config = dict(
    d_mlp=2048,
    vocab_size=32768,
    init_std_qkv=0.0271,
    init_std_o=0.00513,
    schedule='wsd',
    final_lr_fraction=0.05,
    batch_tokens=[65536, 131072, 196608],
)
MLP neurons of a small language model. Each row is named by its layer, matrix (gate and up: input weights) and neuron, and shows model dimensions 528-719. Each number is 500 + 25 x the weight over its row's rms, rounded and kept within 0 to 999. Numbers have three digits each. A neuron's up and down rows have the sign that makes its largest values positive.
After each neuron's rows, "fires after" lists the tokens most often just before its 100 highest values on Wikipedia text that the model never trained on.

L3.gate1201:476489511504537503498479465509465485520502472518509448513493490481510522521502473528472503433471495512493493506510521530528472538528517540490513561509470511516483500557456488506478476538517470503507480500523514481502551520518538489522529489508445507499496483474477512516520476485500499443500485580515489491530556557483512506493491550555503473480494487547496455491504487471542512472560505508489529521483488489528505489522490510529502474515517479519472501497530502466483469523589499565479504469488504494456451473506494498481489492522507583485547506499501491474469487491527488511
L3.up1201:469507513514516513489517486492521504505516508487544430517521504449476456521494485536522497486543555553557477453559494519481486510493507513501499520525487496523488481521443516542493474485507509502507454497511510499475492478522538489498493495468450443472468476483516510542554489494486505507526497551509518470526513508502541481491519525482491471509508510519474483482496489535516505544508490504446481469489515498480471462466520498478530507477475536486499484499471429499479461512472518515457523499525538524498520453504461533481471495481519555517567512507554566478513488543560484522
fires after: "On ", "on "

L4.gate1171:488496524515507509512546523497475486526508546502522509488437476467474510524521482510500508493504533497479473480492531518510453482467464480489536517495491504508470530473501466514458472481458500463501459525483487529488489467478512502528518528503484446468526512462526491510463499486519528501534469497464528562518485494482535491510496464481492498472512481466490520489502535488477513481513484479461517482502517487465525501479541514539502527522482478514466493548479494470469482516535463523509498508480523496495503483488514486489479521470476475509518539474447498489498456509481530508
L4.up1171:500495518474485503493546485515507483525508541495567519494481450469534495506507449504471481570458530508489468513493542489547497533494506484459498481470496501475474551486471457487513502480477465438526494526470501492470530493525503501544498511526487526457516495515504495479498490465499467528481473511512530524512495496497477482515483460492530472514502502465493492497494485531499495488480504498517463468467486485459503508502509526470500516551506552505532516553492475504446483514508502443481480528508504453461531438509520519461471491459478448540488512545492484518506503452505463490
fires after: ", ", "), ", "\" "

L4.gate1260:501468532534505517462514514540505513499494491472512511500492469465469479478528494513525490446493524488502523475531513536500495451511473471506561473512539485553527527541522530542505493440519535527499479511503491490485487449472474473498544502508494505495429526467510442481557509477472502466495512499509515483494476473459461468526485491474482491496468490478471477456485504506507456506514566501550537500503508498473477485548527490512484521461531494491495429498526519516512489490515499488486518548458471481445468491513513487485552481490513480517543489485507510531533480514481505478
L4.up1260:493508497516503523523499480526482525507499443501511521521468516489503443505500528510494432480523516485512449493508482540503517520476525504469494505463485483531535496542511456496487533509478464505529491491493489524498492491518452474507514482511514480480524492551458506522495538534475524529467484473465494466527446469487519456517528478550487504501541453462490554517466519438540507486479464521482485513513460518538481511535518540490504499542490488474466468498502496538506521502527513507468495498525524484519454501498484518491516445510512464521507507504503514501528494536493518541
fires after: "| ", ", ", "the ", "- "

L3.gate385:517493503489535477510513478522461506557530465508517490527535535532481507489492486501532500521495516470474511494436505534520462542542479523520534506547499521539487528517496501476497500504489488497516501513473479524484453479491511499495481508486475505490495462446507496543442568522508453505486530484465483477525490505503509485482490526512484467511481504476532474527477453524494508422455482516560469470499496471498509444474534515510541525540528495514467489549498533491535509519556526492503470507523521537510495534477496429502464518498495500447488486483489451496522528503517563493
L3.up385:515496483486499507445482459470532514460461540495549475520485559495493507493512471520518475501483522422452491467487539518496475513514489488461518476451458488514489548461520482484451502499514513487478504512498495545506496522455525497497480521479530511482486509511528496505491500480526546569493508503481474483544548499492503526489496484518468502507499513504507491540542521508510498485503471501475532498506495534457513465473534501497518506512476454464497498543502497482505462510542496525518483548494529506478446507506486492457496488469502494481492498490493469516494475468486500508
fires after: ".", "\n", "|", ")"

L3.gate1162:484490524494502489516523545495493518469483474519513485493497491455524520495554516478489538501465504524475485507481514492470512520517531434499488532479472493531523512481493483475499477496465464473507501477557535456497526510453513525499479498484538511523520471453486453491521502515532503477523491494530428522460503491413522461466510525498481505498492484476481502529474466504555463500524456505541536484500486517483507531495529448526494487558502491470479485457506520453457468546488526494531483493496474547498508510503482486500521506545497489478493527519499499493478532493501508475
L3.up1162:466499485530479462517497511518522509478505507483526535533514489518541520526487535521496472494487523495479494494457464524516493499497490466527482517499468500500493525454499517490477499525480516485518541482503547503494517495511479504480485505459512506487515485511526482506522501525475543510517510532455526504479485533455470522480454511531541513526481468507531486555517516505484512514524505509506461534522502495484470483468507481494478524525456526518475519527469526510506485526505506479513529518498483500548502534476493473505497471511506497509542497428443509497504498519523528482
fires after: "is ", "\n\n", "\n", "that ", "of ", ", "

L4.gate1083:494494500457500526529498502495444505502527505472474519495473497465565489487536481512457443511501534522500476506490426499480507470443507500499528545512496488497482458511486500522459495536477545483475444518463504524531489508509515537480472534524509500479489465525521478535514524483462462533495507518483490521555484505476508479497526488551505517504474524471522525539475496517525511503548551494548486503464512513528535507521505525537498495480485459498534495514500470524500504490492523545515498460492478510490485506511500475465519455463540522476513503535515531497472518518498509514
L4.up1083:471500496492488517527441483495492545471528473524509499503519488444501521544508466540481477516481532497508479505487497470523523493457484517492516567491501490513497479534507480490504474538514552534446471485489546476486527480517496489509490472473468490480484501513523469526555480507468484495468512548515505516480516520442477520523492446534501542486487484501487490502478504516490528481559510495506506526492488514502484454538460504515474486509488494505498490525532461524503450526483537475445485480508533525517474499487495492471472474433463508499508504539494490446464484486527477519
fires after: "on ", "On "

L4.gate796:480502504499549465493488456545487485511513475465464543532440507499514459494476513519487537489543539567498503513491528521549479499464519536517473507496491446502499492482504486513469515449483468488500482483481495483537556519482532540500528437508486500499492499490481474511503511476487472505483496533481504461522485497496554466459467525489478532495414544498495512483518563513446472490461488486438501486475477515530496509477524552530514519426516495486465504499493509557509506533521521497485489494484511539498507542472468511473516510517514504452502479502460491498476481496541483530
L4.up796:493487518521493512563534509490505465476506474460530488519487492510506451531526493516508503530510537529508516466501519529510476479462513525523517502538532481535485465536479493537514557461460493473486498469485516487531517462450487500485497469484518516518474519493490531518465480493481443475504530510512533479538480488494517479463489486492497519496516500499501462516496502529489523493499512485502494519495461494478480506441470474494483472425510536513498502516520471538489492529484507527470500493487517508490546513517457472512525492493531512511472463511488479500470446488519494527
fires after: "\n", "| ", "\n\n", "=="

L3.gate1010:529466508517537460486484530508510494506534544494491473529472496481502522475546520504490517447535472494520501505474507535476531472529489502487505487494487457528542497535488452493537522500520497466451544510484498540515493518502546528533534462512507494534517506521504562468503483537509513486529497472486519502519519535525490527548512481471508531490476459485496506490523498457521531533521511521491512469569469491528498490490511489540499465480489526483482512462460496494508522546482514522470446432530518470481512479476495526472510458523462497486519505499538489467494521536522568530
L3.up1010:508553463512452463516471486496526505476491495499505509510508528563454487512471484489493511492525452485483472436493528502464562490513538468521510494509509495526520507481495541528471503527492497492477470475506513498494517519495465488517509500512476454491531541457518491494528513535480500485480525502495503489497511494510501492460490471512452438499540462525469506480500544492480500518512470485525501540537492499484496503474537496521479484498511508483517533476523513491493482477484476452515471511479531528485530464479455522435473497434483498479528462507476468491482514513493480498
fires after: "2", "1", "3", "5", "-", "F"

L4.gate326:513533495526481489513478500503492500465444445529505481474530536527546462505478470473486454534527507501528539449490521510501537513473489514499495489509506510498498481523511468512504491497499471510529461531527510506504504506543519479500491500504442518502494513485487521504438509449546452495497512523499497479503490466515471505472471502459484477504502503520485498540508480499504504453535477480504509505535499512490513479497481491473480484476462529526509463502550519498520493539491501525501470504451495530498544485494496493485503494495474475472529482493546441429489495517460511538
L4.up326:502444516503503476489528538510496489497543485510538477523525541470547476503515538481505537498522503502512546518470486478487525481484495541487513544535498459524489480487505485470484518489478535487497522494505501498482484572430554462530505487493507470495524520533555552490510493471506474510498510505514507490488418470469527513528482495479551540497534502466495516438555520570515465496496488485445468467468482440473504537515448469444488526470500517498474541493480466490518509488507555472500508501480483496464490480501507503488525520518511513489526434511508451510489492569509479537
fires after: ":", ". ", "\n", "No"

L3.gate1080:472524512494491518501514493522432509500446489532512505475508447518449435477488503509557460522483498490459540479462498543505504478490492490498508539499501477513504509499507508490493510532516523511557546465503474513501515516469505513504506528507536477469494478497487482474520549534487509493440520462511477483501508479483488477525511495492482537540508531509503505480489523523493469501490539551490498463480492510468540562513470466492509503561544509483473489504497534458558479534485484526510455485473489506462496520477498502518482519456459525482486513475489515493528489513508491467
L3.up1080:454519503522529512511489512540501501507485510552500513482502501507505485472472471513548476482519541500506488520490508532475493489532512533491513543468466493489503470493484492523476530479467482500521518484509470466513492500489535545483557499534515491476506474453470504470537503547474510494494513482551468534456463494504465511474486529517496482513495493546520474485509529485484512501505485494523492479531523531498522517490493481538468504518518464524462514485505472484490479547495460492469475480490501502479518538517517503481451479481490464474498552462491511517502503506508478477
fires after: "201", "202", "200", "199", "198", ","

L3.gate1750:488523507485548505527489438462483485521528485483511511512491460461427502467479466526512473512528505513486541513532495503478471437464530488481500528519505502493494469549493536498476434470476502528488470471478497512537503493497488523517479468522506508478475523520494464517525509488472475482488507496498525523503526525496479514505493517489503474493502518533508505480495476494474494522510459541504516504499512492478521484500470460482540499462480504493506512472470493578493514525508497562464495536540472512455491545511483515550498473472513509492500480544518507504516549517528548480
L3.up1750:487484503478492509491486475466524474478507469481518495485486509482513542501486481462487525468501550545518535519510463505472513489484490449466546495545504538472459519495499500507469491456518479471507505471470487502544512485499484539481488517461460522498466481482518496493473476476508521524468507537506521498504462517493512507495492472507479486465506496487501470526520483511508500507468520527510458508567481483511525514575459478533522477507483462537528494538529491482491499513524490515472505485510492533451508495542548492531486533471500498494500492520498507491465543500505480518
fires after: "\n", "\n\n", "| "

L4.gate1516:538512447522518484523506492463485481471467499502507440485538503492439499507480482492485493487507433522464507524546471490463514479479499522501456514522521511472462523459500498491507534537529515473528464490514534507506478549491496504491551494510453499497515547477542444511508461497518486504540489500531477500482454535503497531511486503532492488521480483492473499490517464482519552550530525494550492521514488443498483507495481508537455482525475511493475520464497545482483523541511508497525454492495528491475513525519526523512519464469489551531495473497490486523489460479500502506
L4.up1516:468495474553517505511517490499527513512527487495518489501539527443502445518506460469537485496487483508502481522487527493514510506467502560478504513524525538515471530501506472519488491492552497501522485498519543438544480469472529505447488467507472530485498515526438462489478461507467488562519518537496484507472514470483516566512487488540501473521539538501510523483531514474487541493498543482553478496479464500481519508508513496493437471524488480464455514501463483525494518515476462490516478488545493513467498465470458519543470460473484497482546510426464527483474502527481532477
fires after: "U", "-", "Ostr", "Early "

L3.gate1539:488504432479471514516537492486488546482467479484497480470458514524494518519502469498525474525505481475468505506493505493533468464489504510506509474544435492479492516499528533493548464538448511498509477476507465500488470437490457499487498503495492505531468500493496464506472482477451480494509476485513462504557511480478541493511542535493479518505520478490477473469526507475491513523468530501502474533477470513526522479500542482515550480511502463502523479493416488496476518488517503523479462513507461476428489474478491519469515494521495542508511515504551504507496469535500509522
L3.up1539:515502520510552507496502519523496469478506487491488535478468507515528510491459467472507504499509522498490477485490510510488521516492554505463531491494557528534489457522495507515511512465510500519510524521513471484492477471542490453521491491538482526525525482528445478487509531514483479502488565496544511505520490492484481487507464483497524500506486492493502537444463480529494501529477518527496468465495451498514543498512487494517520487472519501509529502532509472508475498486497512493488481508489476543474509471499540486493510525466501488544469510476515494513473551494478497506
fires after: "was ", "==", "Early ", "Personal ", "== "

L4.gate415:522513456479500471501553488531453499513535444464486561499529514484522436482459448525521482500492533526491461483496484463466494474503522476502473516528506493477478517496453531494514530477487498498493505456500533481490494520476498468484447488466508501454529530460465468452520524528496472495452462487491476563491511502488546459503477510563486513582524463510527496528487485502515529521511475474511501480516479474551475544547492468492495491519528483483489497505486539516491473524493477511539485527518525515490504447499527492513538542429493496522488526486480490453457505480501474523
L4.up415:547486547510487509494478507517482464504507489495515510460522503505497498519507504514473478476515497506491518485510506493474497493501503525499488556505534504482467523514490511491514507508524495506480485476514533462533506506466515563476481517436488524516492532490506497462455522463470457538480499459511550474524497463500516523485532495496525515529442510480456548490506513496504491527550498486515469530513449480490525494525497486461474465488484501467474498520522519483466494514487525520486461515500504490497524531496488506476522507484503505504514513519500520508544539535466459490
fires after: "| ", "U"

L4.gate1990:493506520472495495489483471516558539521498491527496538463494485508510500544482564501530484490512546492501511503518514473463512518507485554536465455509507470503520519471524490524459506461532488520482503539495496524509509492492528504501499534531525514513494534545541516481493483502447497495562503520497517525489484489484484522499490550523483497532529490506511537490538507499458576482498465520491490545541524471520508473496530479480503491515533497537466520491522497503516478505503503507506514535548545502542530555478517510550493498452496537473521513484528499503512504482504500504
L4.up1990:519544488491503456484506519503523499490492480507456528503508474530474486541493471530521484504473538529530505494516550494516506541424509531491468454530503466519488510516523457512493460486482494485515496521506509501495473495527443533483487514519506493510506484499542472563489540518505484512536498534463506503486486460491533465497459491547473516525522546502509492496538495552489477506449514554488516489484486496540463512511545496471488538534484520503472522503559562472470488516528509517493542475484507473513515515464469518488462497444495525471463501492479496499481513504540473479
fires after: "\n", "\n\n", "3", "2", "1", "-"

L3.gate757:489499511487520461519501513522541412543517503522499453499507459445486525511501532527518510478465537456530493485455470510490540529474495539512493448562496513502481524541490532486523502524496455497454469483525508473476507509488519539482492500448479489527484502504480514491529457495497496490492456484501510537508482489455495498519513465490504462468508472478506497482505478513477537521464490492474506504493497450512495523484508490477487503485499511506519457527491533440502500506527477481441499513500461473473523510445563472514573470465468499536499564493530539510534541529558472505
L3.up757:533500463525490534532498522488534496524504524516500482489473474505489475526456552486498497543488521469494512562514486535500508501486481505486477487525480469509489499509514548463503503535494517446488500476519479490488493520503538508519531502477503518501506503493567465509479469539510506505515498484499526512512504481533491469524446511488527495520493507536497512499485541491520474538447515470480475525486488492436468487474527480478490525511504483507534476499495544475504499502512537538475520473470536506519499505550464489513475473468489499451476484525523462439516492477504500519
fires after: "1", "2", "3", "4", "5", "R"

L4.gate1094:475496508499507457467524474461478479524522515466491565478518466480475498482521511526497487502484474478474494485538529508488450517499471496542513518487513507501464516500532501515486447504532521523526511436505460562515494472495510478492505532455559492492474457570526506515497523474537476525543529466508486557504480535471519516543488498482492492469486490486480495559520495482474512487501491466479498483532498519430522491478501506471494498527533552490485514489494471462469450490474506512520496499509529495554473505476447522482520481486522495522503524514488487490504474555489507477
L4.up1094:474468537460504490489509495516463507503518526483528463474458475487502449460514510518493494525468483500508502487499517516547538531541479525505516483491495495478471503521497504488481494528449535521521483493534452506489471510530512489497486524486585523475541465522496535538452526510484497463543465501499522503512452495490503505496541512518494525481504486467555529474533500481467505494504502531462509521524529487449514554468503498498490482562508507490460494551495533456503471565448506470488544511490516508542487517524516470495512492475454482526498484506505481472514466523502540504
fires after: ", ", "However"

L4.gate296:504500458532484548486504478470579489489514475483521506533513472507523530494487492499517527511512494481528478450461505495515521518513504532474470484537560482506484554493484520493498508490519492483544493545520531483545471495508466511477474492481559470471499518517485513493470506509502554516514437481520506446515444500540524528495517536527481506481484482494528493522531524499496481477415539483510527557491504508518548470504510490471499482478497467509519474492492505492491506487528501479487466491533532528487497515491455521514529488485510452499472480496485536523459514457509538533
L4.up296:551459480509446537529544533477502459526510524485515492536514517524523545508460474516480507515497507484499495483502524493487504527540510496508493488434520509456491463490499515536500515532470529489453485533523549530534486524475508508501479477515482541474488509454509484485525538514497457486496485527476497479523458512466535519502490477484516534537493444476543497465524468538498544491471476556540496489510518537517529497552502491484484511481472480475540464445539478503483504478502512523475459498520525487499514476535482500445496509542511480505526502532508467485481502529499521516
fires after: "'"

L3.gate960:501491502466459511521456469462467565517488492488489494509501480483508491520418496527486529515491480485493492504505500472493470518508528467532526467491525488513507512469512503516501489496516485504532487495481536494510502485491488466518513431465481495491543497542506496468488518487525470482489551478489515493553522497546514423508455536516477471474478526500529469504519494497464485540482480468474510476507480529509496520465504520493466469483476517507486512507489507491485502519498513500495480513519471485518493524508493436537511521505515518503501502460536524488509491500430480525
L3.up960:485484558497499497523490504519476492452483495514489478467524482443496481499532527496511524526488481541481529528511488449473504469562480556516523499541481507472517524539478463547481506492516490541546462510451490552479512536512517496510559538497501539501498478476534507534489507531522505464501515514532540462518504505519480453535508539518522482427495479503515528504526552509496509496503500441510507531523510506520500505489516531465534477500529506483479502495453480485522523537489480516501502528525488537502469556494498451548543508471498479497529528493511508456449521535511519466
fires after: ", ", "(", "\", "

L3.gate82:497529530490514525493482478525522501541535509543469482500530481520509473511468478481507489497521495509479507497479519483475497498513519524467535484462500458504526502515480538508481520548493521472526501502534516527493522478533506496496453486501507490533490501451462551496526486492527544475487554450521478516495471511504488477523510491518516465488504480527520529488524468483486450544493537529507486495525501486468548465470490484538502469488503486455534492478542547506503482483441507452494475509511455527494513492474483518495505515494514496470501503489523462462486519490493492486
L3.up82:541548488504460466509537479533492474465510484505501490501502533544494468491524478500532527530498506446493460505504505520462540488520493504485534480479507507506548506518488493524495499452454513490562485496501498507497450511491508526473508519495487512483466506499472466471452518444479534464450537426469477475499512499472559488511509504504433514550487463474514496498516514505500495522484501479499474536459511491501509502496498474483470501454501496473497509495553512554482477523477479503538473492506533487489550503519481460509495497536513542468542488538492534485476501473514523480
fires after: "the ", "'", "s ", "The ", "for "

L3.gate1827:482472459522505496558524531523541482479475510475536476487487504469472525475533512557480512528446500494513489497531529487455458478457489469527489482491495496491516471497485505515508544473502514484484499488516497462482493533502549482515461497505489471521493507456487517491504470511464498510514483522539496506519517539434483492491482483521561495507520534497521461515493474439538517502479524464492518583512459504507456494506485499523505475530522518490493470498483415488539504478517494495476498500477482515499522488508531499487534509508526471518482543471486491505523489514504546504
L3.up1827:503500513500484544476528498476517558499512482502511515512544524453493524485522527552496501499549489474528493542484514522476485516491519554518508547501510439484527497521479509480478485503484508528499476474514492553460544488472481469461530482496492499491504537503545500500515527542473492464491511491517501475510468537507489460484476504476508554500500480491503520515523476518532493499488490521524495498495495501522490494491518480504500522524540498474469533535547467514484499502510500481460476476486515508543525519467476534485505515512495465517529555485534468514521463494454519504
fires after: "the ", "The ", ". ", ", ", "\n\n"

L4.gate822:507499501510497493513506433517513508516470479493505511498463512461506491512512467505486519477464523455530545527494488537526473512467530487519558495539474482554515541458508497515467477500516498506465490499493525491508486497461513491519482514513467503523517472530531497503501521483486454539524496493512449492498506510488506477473475505443460520529531507497510529504501450474546469516546496453480537487487519504467548496552516449504504466518542487516512522532496459481443510498476517491492496504511500468472498499513507534486436503498506501510469469476486479497488516521557494479
L4.up822:502546521488550523493494483514518516526487499523497474579505547515498494506507452513517431494506494491491516530443507493552501462503551535521532540522518506533540496508507523470506499506524539502476487470501524503485501490497523440475503481557487500511491504522517516524505497478484528514505554506477450484476486544499501540509494528481476559494474499481480504528539515459470509478479529506488515535510477526401502528477448489486505479503522442533483493509535492526461524475532508492468498510502508489499495490513513485532477479489505483474527478492505528472510515522474476505
fires after: ".", "\n"

L3.gate639:502496488539533480501443555521479492482516532468490519479509500522476496546501512487488468484495501532470492508491512533475525489529530508483470439518486470511499516531496502500506502542540494452478485489514557484485483482468534519472456487480494520454530474490533534531461507492483489484490464497492515513554534508517531469537491540535492506495511495485488507494498493480498472540473487520487511518494477489529473553485520485520539537479521469512461512516486493528516468527468478517498479472511502464508472499493511528493500494535521537495478488508513514479493516496515470544
L3.up639:525464491465531470458485533518496462529470496521512515495481506533517511495483480533531500534470495551504492466468535487500505506517480493513514515528534494483538482503525503506521539494515501483550489563510545488481498536488546490493551494529504499484517502483480530477488505491474493508506519511491519516500456533489473475501491490527511463515502491531496557519508501488547513498512485490503492474508518500490478483535484493479458470526528506490552487469485524445497510506498521507494530501495488490475490524505521505508503496478496517553498490457494488553495495492491499529
fires after: ", ", "the ", "in ", "The ", "from ", "| "

L3.gate5:498507470510503534537470489475457464465534470479488508496553483453478501502516489482531491498498502502495434477488513534509484488476501472516483518508479519484503439525517504461474451519520506534463472483522476497500506497511495501508508468493503516523450522498523536493536494500489493477491510523506528487530522506494535436454482509485495501506567486489487503534489492469542511469494491472518522492485485479458552492480494474523507495470495499523518521511491527482485485531546509501485519438530521461475508478507466485494519510528559527473466510521499491524498502480531496540
L3.up5:489551495517491499476527528436465506524518517490500493468508492495453478526458458511514520466495495493507512483489481508508499522461510462504452499508514521469478517513503491497482454557509535504516486490495485485555488473492474554523503483501469512490403533498504489498496507528489498482463485524511523518525502551490538462461508494518536497488455509513520528516452538479498556430456470536512516503501491514468499462495524492488479516526519494521473506526498473445453480509509560505486536496506490484474525528456498489558523498490502511470485520529472496490460455509504477536
fires after: "on ", "On ", ": ", "born "

L3.gate828:478488437485517470457508489502479500488512535497469515511501503483492503478475511525469518506494508516532514491491497474486489452481534553511534525497514516505518522479489497507545480478470514514551483455472545509545488486469524488496497517472519570497491464504523487540498496508504478461509495499592527491494483455471523502518487456508487503513496486483486476492494529494531490504494493523473494530508506483492457521490478509535563512471453514526498468506529571540523478500489524462494534504525494524521480479489483482534548554540483533484491515480506519505504497515502483502
L3.up828:523486530491502458546508510523484430493506455496528508523484499505483460498477467506520524515524518464492478499515451476487517496521540478449485495516516548449472495464461478476511521491519505511497508490510547501516492483499491531491511482502540430484499543537492535515539501475517515524499519554458514517441469504534508536541517473505543502518487494517517497503483509434460480495486521506499525442505487511514462506515480490470487510489508484454531539536479499479534535503470480485517499549460504499486542522506509494494527517485472471539464507514468481541500506535495495518
fires after: "| ", "; ", "No"

L4.gate1572:501497524530484521493477554490480500544489519511486465473486482541497516503480540484506457513532500487483488484473507465511473482521515487522505523482562484507499463540526494526506468467493514496535500443506473462514564504491457484486516489496440473491475462521446504549517480468485509517542540529526495522497540465490487453500556475499503475530482486494537549489507493494508509480516460452515546504479516522477549484476495489519488473513523503497502502491485505496502501505530481520472527468494555459499459548496490510483507499504497516535496477500488532522562512490499509511
L4.up1572:479496488526509508490508496491498475503451491487516510513532526537485471530517532514520513475488517507472538508482506524495504471581503517518483496536489490520514493515560445531520501491494547508505459481512499518548504431520498517520493487520448508467477478485505519506518487485484513502485505494493488504529471446475502519500489499533538467506510515491566518529508479512441454491493491508510521485505515537491533495483514546506517450470557500495519481467519496522505489494513507494513484475508491496473463529505469511529479548521476447516505496510483557521522498500497512525
fires after: "200", "201", "202", "198", "199"

L3.gate2000:480496525538501536547503481513483508517462494552511494513514492550517489522479526480501480490493510468466500523495565477478485480520489506475488485495474540492524502465450504478482505522507497470474531469506532525505476494509485489497501520554495488481501466491516547405520507527475504497547505474512505496481502497484480498512506490505491491491495514529452570490514505492527511523479518480460505489480498459469519507525492507556466503505482474485524549505516489479511522485493515490535513508481530437457515456455554516504524486480526517485476531499475568481470552500457513516
L3.up2000:508521502483510533503524520464482480514500540492514498521482499496476503452512509449521497514474474454477496513486484527464522463574462532439556485515523504523549460491536491508513558543500491488524506489475482485468443495500552538468488483498557489499431498521472492498529474523483482460520500566486565561492525507503467489486489483547487502527494513518511491479491490490516504466491507477506490495484485473492498491494517503503457514514479496458492534479467502531524511504543461499516503528484483495478566506458455519516489520481508523536494493469505478508534504506489536536
fires after: "201", "200", "Final ", "medal ", "Spring"

L4.gate1212:492506503500485490486486485551515513551511455531510505537516496557497516488448467513510488492485509485516510467494460493510480513508512533498512460502503493503527512521463530545504471456478483502483496505505485530511551538510504514488499504538480509470496530497514555445513527496539502519477482496501531522497503453508466481469442528503556530470537511507497505517497488513492462479473536599487485528506490493511502517491518514518488491524481544515499523510548463515493536502522520505522514532575522515502492533471501490530501511508484504512460491477473506485471473450570510472
L4.up1212:511526503542503510528465484513475509519504454532525522566506472518485541549476492473510453544492471461546528478498489525499492481521498482518501465485494537521559527478511506497493502472460494469488522486507541519471523495504539510501479523510496531502502529503485537490474513498563491498504496555512518526512468484524487511470432513503579510504505486527460512531512510519458485497475533529525508508526483490521464523495526533488473501503497537495529502509495458535486527490500544481475517530517530522505521492459499500524502529501477458514503441493493502486477457483519536519
fires after: "=", "\n", ") ", "=="

L3.gate1442:506478466566497510529492519556493536469479493500498501516502516551519496473487497506521482483490519507505477475481500500478546475521523500471497519509515538498466512517446492499493500443506485500497451502536547521510473555555517483491497513521471519488553496489495510497505489487517482516488534506452515534473513557485531497505487528517511486498511488501501522456556518494507504526524501495465481476552509496496469481523516486492502491563482496519508451519495499507476506506522482492449506532496463511492500549509477561478505561474514513515469492468506530489474504498529520504
L3.up1442:501530511499477497487526495504426499473489472451501525484468535514478504445505466497498539501513501505480490492463471475515469501483474513503509494507547510483503449491490494486487517523525524516504445457503495496506492460497495508471496521503496548510505508500495528484533509512499487494541516585510539464475483517486563480456502513460527457481479528501490495495528506503499527507517505494491481502529495486523542474514488453456498553441504479490505524538432525504528507487527520503534498473506535491468481502484538484502551517498529502544533466472516463484467498528508488487
fires after: "\n\n", "\n"

L3.gate287:485563525505495496516463491478498492455525548470494489536497468442500522546474508519481445511502498494494445488476473539488520494487510478491496547480509548454513465509503480475496507465461504514519461545511482530473535528495520522478479510523455499467471479512539513519536494467462519517469491545482442490536501523470490479455483521485466457502521496496485521530477510489475475526487489526479508506461530430520483499502528539464494512509532535477524516481431520524549429497511484463504476465473533497522476478508526525517464468561503474532480511492497480513485518466517510520
L3.up287:463531480506461485497461509518488515496489488507505531504535482463496506520485503532494518524493488513500482472502450488468485470505492555479484500516457445546505505474539455499482512497490512520495545481509520528525501478517517561498529518507461521483519471488501479479510462511462504539500490515483512476466488518510473521468519546450481498505467498492492537529501527489502541527511487531443460542484490479557485489475508507470443515489503464483492468478498485507493499495498496494510466509539472515518481480502501508498488430453484493473515499508527478516460470499520515543
fires after: "on ", "On ", "through "

L4.gate1076:526477504475479501505506490495486513460508519474514494515501508496503517514505514502509508484492498450511518442499506490535498519471482511469530525506527514546494478525494495535535513457537492470493423491518535463532480504499543537500520490544483445486472486530458539528523448500481478499531468494462479518489484527475492500474525524539560497510531483486490497549511481465494465479532525509499523512440487520502514533469543479463540524483504443501499523486483511488507492509486466507553475497511486475479542492485520529515453493477490487507502486518546510458546524514475523496
L4.up1076:515467507454518530455502491486499507487534468504468513500503547499513505535505519505515515486526514474532493444508521475510461484554517482499472493481492497495486510491514537500542485487536496547514499470530497491498521489495494513505494512480484485512512490551450472486512503493480541501483514463543501443501524527484518510463507499499507474514503491502494528535495527521524464523521478480545503469518449525491525487501491482481501522508504496485473476488514488469494516509549526491498522530521496505478476486523452529512462508459475480506481510495501495476508526540517476528
fires after: "|", "one ", "Early ", "Personal "

L3.gate1880:509444501500535491509516543519521497470500490488476493519503483547471477474499496513505439564514525539467459499499478481502480468489472472550522530461501522494516463494469501474506502547562526459473475457512458535487469443441481494551497473507524533481515429484459558492491496490502477509462520525516485470518513505513529477444506479488498467502504482477479463540547466492519483485508468535530502533494506513476521488500480503484480477468540537543499445493496544522479501485479518544491515519522510512509484501488477491551498492499499464532491528484473447502504550471538500492
L3.up1880:496480500523534480510538519504507515503482532475520517478472508502538516425435493485495483512508524507555504426466519523529509481508539499529500500482516537463480547497490489498534496523519535521470481527521515484497505474501530481512457493534478502480504490534455513502477535492471490458459526500495481554485522506538475504474519448524508513508513460521520440541483487479477515533507476528483468512462502488528520489526469454513500507494490440501545506506487528465486479513501488494496530438517496564462523543493512504531518498452550540521505474506483469520500505533519542504
fires after: "the ", "The ", "- ", ", ", "and ", "On"